Weights of a small transformer language model.
Size: width 448, MLP 1792 tanh GELU.
MLP neurons of a small language model. Each row is named by its layer, matrix (up: input weights) and neuron, and shows model dimensions 192-287. Each number is 200 + 40 x the weight over its row's rms, rounded and kept within 0 to 999.
After each neuron's rows, "fires in" lists the words (lower case) most often at its 100 highest values on Wikipedia text that the model never trained on.

L3.up274,204,167,218,257,150,252,280,166,149,182,162,217,245,200,148,181,198,185,200,249,131,239,270,237,265,182,193,198,313,154,186,210,173,206,222,232,187,169,189,186,190,136,193,163,230,186,216,99,190,204,238,173,127,241,239,153,212,180,200,224,135,175,144,202,164,124,225,179,170,243,169,253,153,170,184,190,207,209,176,213,185,183,84,173,206,181,94,230,174,168,264,212,195,108,247,229
fires in: "as", "of", "to"

L2.up278,188,236,177,227,120,186,195,237,221,165,188,193,199,178,191,167,192,154,113,163,206,201,244,168,175,206,155,230,189,208,222,158,218,247,185,138,252,180,229,245,183,206,159,214,270,138,152,175,167,192,230,226,119,155,234,183,114,213,163,201,133,213,251,253,205,312,192,211,120,164,169,192,126,236,140,271,187,172,186,302,204,223,158,240,188,209,183,229,252,225,158,153,179,184,191,253
fires in: "were", "are", "include", "included", "was"

L2.up1217,147,137,128,142,279,197,184,172,211,185,197,217,197,242,138,219,207,233,184,276,234,173,189,228,209,173,191,181,122,233,191,165,274,129,197,226,232,256,184,178,230,225,190,207,240,232,179,242,197,158,253,110,188,122,175,216,179,183,209,160,155,154,288,195,112,136,192,262,204,204,204,142,236,185,231,215,231,179,186,180,200,215,178,217,214,109,177,181,101,239,267,243,106,213,334,245
fires in: "of", "set"

L3.up1262,149,242,225,220,185,257,299,186,205,291,152,169,206,221,201,168,206,188,229,220,238,240,182,248,201,193,227,261,187,219,122,165,154,182,247,186,215,217,229,222,273,165,271,195,194,200,194,202,155,165,172,249,263,207,166,210,215,187,249,200,248,246,242,209,198,196,213,200,215,220,222,182,166,277,168,197,151,213,79,172,210,236,257,141,220,193,128,180,273,156,155,178,194,270,219,198
fires in: "that", "said", "out", "felt", "criticized"

L5.up161,238,179,227,206,153,204,199,270,224,202,197,150,207,257,131,118,185,178,164,274,277,220,120,175,262,179,258,179,240,167,154,196,208,248,261,249,152,175,202,185,236,187,193,247,145,149,98,150,245,292,160,225,145,204,179,123,173,247,184,202,220,164,129,230,201,241,177,200,260,262,230,168,141,176,199,190,192,222,225,208,184,162,115,191,216,145,183,176,200,182,267,198,250,246,167,204
fires in: "of", "a", "as", "only"

L2.up727,213,184,231,182,260,153,100,256,189,233,155,155,277,127,186,267,183,182,156,233,172,221,200,250,281,170,233,277,241,313,147,180,266,193,130,212,191,210,203,179,165,174,184,183,169,172,219,135,189,150,201,127,200,203,177,238,191,214,201,218,150,142,122,167,171,301,121,244,147,127,234,127,272,214,184,228,203,257,196,191,208,145,197,259,148,218,146,160,183,169,244,216,205,235,209,143
fires in: "and", "only", "as"

L2.up1341,255,180,184,172,164,239,118,220,276,209,175,190,311,202,222,246,222,164,228,265,216,252,220,259,270,158,235,236,211,196,174,221,175,231,235,240,248,185,190,191,263,189,163,217,178,188,141,163,215,203,171,268,198,257,116,172,98,193,188,194,207,184,196,214,217,255,214,265,165,218,176,200,210,196,173,184,245,231,204,239,192,221,205,229,225,212,214,255,254,207,201,226,214,214,194,157
fires in: "to"

L5.up116,234,199,238,122,211,160,212,179,171,205,262,169,220,181,233,187,220,176,215,214,207,228,236,155,192,204,221,210,169,155,215,257,240,156,217,238,136,112,136,163,266,280,140,229,172,270,151,170,217,143,245,210,220,177,164,224,233,286,231,175,129,191,244,187,164,212,207,180,148,270,163,184,228,173,213,143,203,229,227,123,191,220,156,148,246,148,185,211,236,174,182,265,171,239,194,176
fires in: "in", "made", "make", "his", "up"

L3.up30,207,225,167,188,198,167,284,193,200,215,255,178,210,183,169,238,186,217,186,235,218,204,235,237,222,219,182,185,208,169,199,210,216,174,195,183,153,194,114,159,246,104,144,167,204,298,216,163,182,222,194,231,243,205,121,190,158,215,226,234,264,292,263,189,184,67,220,252,230,192,175,215,175,101,295,165,179,158,225,142,224,173,174,162,246,232,154,180,254,158,207,150,249,169,251,183
fires in: "in", "that", "with", "to"

L5.up1136,194,228,254,192,194,247,212,178,143,211,214,197,199,161,133,206,155,206,206,195,194,260,194,211,142,187,241,121,294,218,223,208,227,225,185,168,240,223,158,187,224,161,157,203,176,239,223,197,184,209,198,227,298,147,216,248,206,157,158,224,119,176,216,176,215,140,202,183,194,192,227,186,141,147,230,192,207,199,301,150,215,246,190,170,198,200,204,193,193,173,176,191,178,195,208,304
fires in: "in", "of", "well"

L5.up847,212,221,183,209,189,129,146,263,190,251,179,152,239,202,209,188,135,168,200,207,177,284,192,186,204,221,117,191,238,213,203,202,190,193,156,193,199,150,176,185,255,214,238,197,183,263,199,178,171,257,236,147,265,173,206,188,221,76,200,241,242,223,201,126,215,170,155,174,244,236,173,205,184,162,256,196,119,181,171,161,224,259,205,203,253,241,224,199,203,243,215,261,193,219,227,172
fires in: "as", "de", "seasons"

L3.up1068,165,187,235,171,244,183,147,236,178,172,251,133,220,192,160,201,208,158,174,172,183,266,62,217,206,256,127,189,196,240,184,129,125,182,212,193,201,209,239,174,285,142,164,236,183,248,137,193,184,291,206,211,154,165,137,175,215,170,200,175,133,112,183,216,121,234,203,130,283,202,166,217,243,127,176,181,193,118,225,117,174,175,209,172,266,190,219,186,189,136,180,222,169,108,131,210
fires in: "well", "in", "by", "team"

L5.up4,178,194,185,188,186,263,212,227,185,189,171,170,220,231,187,222,189,177,195,144,224,195,191,217,208,179,134,208,238,205,170,211,210,209,249,247,218,203,194,180,217,229,188,165,174,271,191,263,224,265,236,229,149,177,190,123,229,171,131,203,245,180,233,277,186,243,269,203,207,162,122,199,206,150,195,178,249,169,149,152,255,244,147,156,271,175,228,215,167,155,265,207,188,175,227,207
fires in: "of", "city", "national", "state", "local"

L2.up173,116,215,187,191,196,175,198,194,237,298,199,102,237,216,242,192,245,192,202,250,250,206,172,205,266,162,173,201,107,190,160,142,195,255,207,146,187,208,168,194,244,161,268,225,248,201,211,199,186,213,206,200,248,230,191,190,196,207,245,214,273,194,237,228,215,267,304,174,174,169,82,139,168,156,232,221,191,147,268,139,162,190,217,217,203,220,249,203,189,203,234,195,291,176,152,195
fires in: "that", "election", "out", "announced", "elected"

L5.up537,198,157,176,212,271,178,184,196,182,199,177,229,271,217,215,109,191,167,222,195,154,197,251,253,216,99,166,191,274,231,211,212,98,164,198,173,162,203,199,259,156,210,208,127,197,230,222,318,215,233,158,189,222,208,196,235,230,161,172,180,153,244,175,221,210,202,161,166,166,211,209,210,245,241,205,205,182,247,268,250,156,162,167,180,269,218,166,202,160,177,185,289,254,178,219,199
fires in: "and", "for", "has", "of", "as"

L3.up41,160,170,173,214,285,57,252,254,217,141,199,222,178,118,134,174,126,248,155,201,212,192,286,207,264,233,196,203,263,246,178,178,288,184,201,166,181,194,279,211,185,209,154,145,140,238,215,232,299,225,210,192,204,159,155,161,264,231,176,224,210,104,216,144,186,224,321,151,197,181,253,245,258,203,98,268,173,189,178,199,186,252,175,158,154,196,234,178,169,175,192,226,222,199,190,219
fires in: "for", "city", "was", "as", "end"

L2.up1081,207,224,262,174,195,252,173,210,146,139,203,151,259,193,177,185,197,219,193,158,189,173,219,183,153,201,219,156,317,198,206,299,221,269,186,147,110,172,174,153,249,179,230,168,224,250,239,145,212,167,137,222,129,175,162,205,258,187,237,179,176,195,209,195,198,202,196,237,183,176,251,185,247,200,244,128,279,206,216,175,174,192,216,234,31,185,233,232,265,201,238,175,159,237,169,185
fires in: "and", "as", "by", "in"

L2.up1541,218,161,133,216,176,187,180,210,251,212,136,103,206,236,220,177,173,170,228,156,231,208,179,201,188,227,226,246,204,185,210,165,188,170,241,204,192,210,235,245,188,193,245,234,174,257,174,201,154,212,186,181,204,226,166,260,234,222,233,256,187,200,163,120,157,117,164,253,243,204,216,226,161,198,199,225,231,189,206,206,247,162,175,168,140,242,220,197,199,204,243,159,157,253,189,141
fires in: "that", "number", "either"

L2.up354,156,194,183,154,217,188,180,153,207,163,195,189,202,214,182,217,187,155,131,101,195,163,230,241,232,282,171,168,224,251,208,208,220,246,187,251,175,266,251,165,131,206,199,324,246,166,223,144,172,236,163,209,266,168,189,299,175,158,227,313,211,212,147,175,190,221,206,197,241,210,288,172,178,223,190,109,202,250,210,208,181,186,194,212,150,219,199,161,264,199,198,180,232,243,156,280
fires in: "and", "with", "season", "club"

L5.up476,234,154,210,177,238,216,152,74,217,196,202,268,193,148,174,161,233,143,208,184,247,128,248,190,230,146,135,215,73,143,258,220,238,173,238,313,144,174,178,225,212,165,192,227,179,199,181,239,285,212,236,252,209,140,162,197,241,237,221,206,173,286,235,195,131,313,216,126,211,217,209,208,212,218,197,182,176,197,234,132,247,319,241,133,195,158,211,172,237,164,249,176,168,161,194,179
fires in: "made", "have", "had", "make", "a"

L2.up1323,233,216,177,230,222,275,244,193,148,130,261,212,99,242,219,268,153,233,212,252,227,138,219,168,213,122,169,191,130,220,175,188,239,210,229,166,204,186,200,207,210,180,139,224,185,174,156,242,207,209,218,250,188,125,275,171,185,166,182,235,202,202,214,175,150,189,239,214,130,199,205,199,216,166,206,234,176,257,248,258,182,180,217,166,206,178,150,218,275,203,158,214,207,228,151,254
fires in: "of", "such", "than", "just"

L5.up1314,194,187,131,252,161,185,205,237,238,164,268,188,225,214,173,273,204,135,172,245,172,250,96,316,129,237,189,197,246,144,192,209,156,212,218,237,234,272,223,220,287,178,124,250,136,188,161,187,243,191,198,205,182,129,210,215,134,201,146,221,148,132,144,207,149,259,243,193,161,171,206,108,222,187,224,145,144,215,204,224,188,236,184,213,187,290,238,140,226,189,268,221,231,215,155,205
fires in: "not", "ever", "to", "never", "individual"

L2.up745,162,196,236,153,267,222,271,144,176,183,197,228,181,172,265,202,250,199,146,243,195,207,236,206,176,156,180,236,209,233,196,176,175,234,291,179,206,209,195,178,118,227,194,177,222,201,201,181,179,162,116,231,285,154,248,157,231,230,88,207,232,184,188,174,225,218,243,217,142,267,146,198,247,280,247,229,212,201,153,293,168,208,179,171,168,174,164,127,178,224,197,202,182,152,174,151
fires in: "born", "sp", "where", "birth", "9"

L3.up1430,93,181,146,175,150,187,221,219,241,277,181,242,167,152,210,192,244,286,178,126,116,249,206,205,188,125,140,145,222,261,249,239,132,157,172,289,191,185,201,285,216,173,161,188,152,183,182,265,192,191,197,256,153,177,233,209,183,165,233,198,142,256,232,202,195,209,224,195,155,186,198,181,252,199,171,179,128,134,193,178,191,202,144,172,186,251,162,278,184,243,177,271,154,161,243,172
fires in: "was", "have", "had", "has", "may", "yin"

L5.up500,200,213,194,242,189,189,179,239,194,195,261,149,165,72,206,206,197,170,220,126,270,223,195,111,210,160,214,172,216,252,179,209,222,248,162,193,216,156,183,217,220,248,167,177,228,258,145,252,167,210,182,212,267,192,165,173,195,204,159,189,201,132,195,192,223,254,246,153,248,146,201,212,221,256,103,167,228,264,243,151,285,197,245,211,248,177,158,207,278,148,178,144,182,212,225,186
fires in: "was", "were", "been", "be"

L2.up72,168,189,160,143,248,213,158,107,208,134,187,148,192,182,155,278,169,269,248,181,212,207,201,226,180,152,170,175,220,235,201,217,249,171,195,201,132,212,182,149,275,204,150,237,250,178,195,193,206,176,172,189,141,181,178,155,293,200,262,205,212,271,198,188,159,156,110,247,249,186,174,196,199,176,227,192,261,208,185,145,192,154,195,175,311,200,194,146,255,232,185,263,162,126,242,187
fires in: "that", "to", "place"

L2.up1737,254,178,217,225,149,255,227,197,180,188,171,184,160,255,212,247,171,148,189,193,239,199,232,220,226,154,163,268,186,235,200,209,183,133,225,216,257,229,135,206,124,217,200,210,158,185,268,202,183,182,246,217,194,193,177,220,229,168,167,175,214,145,175,174,153,179,260,228,182,158,225,210,213,131,203,245,240,222,256,248,223,207,132,285,234,206,226,164,283,215,233,253,149,221,198,165
fires in: "championships", "medal", "also", "and", "place", "honours"

L2.up1060,205,255,216,193,203,219,210,161,196,181,210,239,215,253,121,225,127,164,261,204,209,161,321,126,241,160,188,175,188,164,174,201,238,195,185,176,243,218,231,194,237,208,126,218,247,249,268,157,213,242,170,212,182,129,160,228,209,216,192,200,178,272,218,220,206,162,223,245,192,211,208,200,181,238,236,145,219,262,135,170,207,236,144,147,192,204,140,165,223,219,265,173,106,211,255,218
fires in: "and"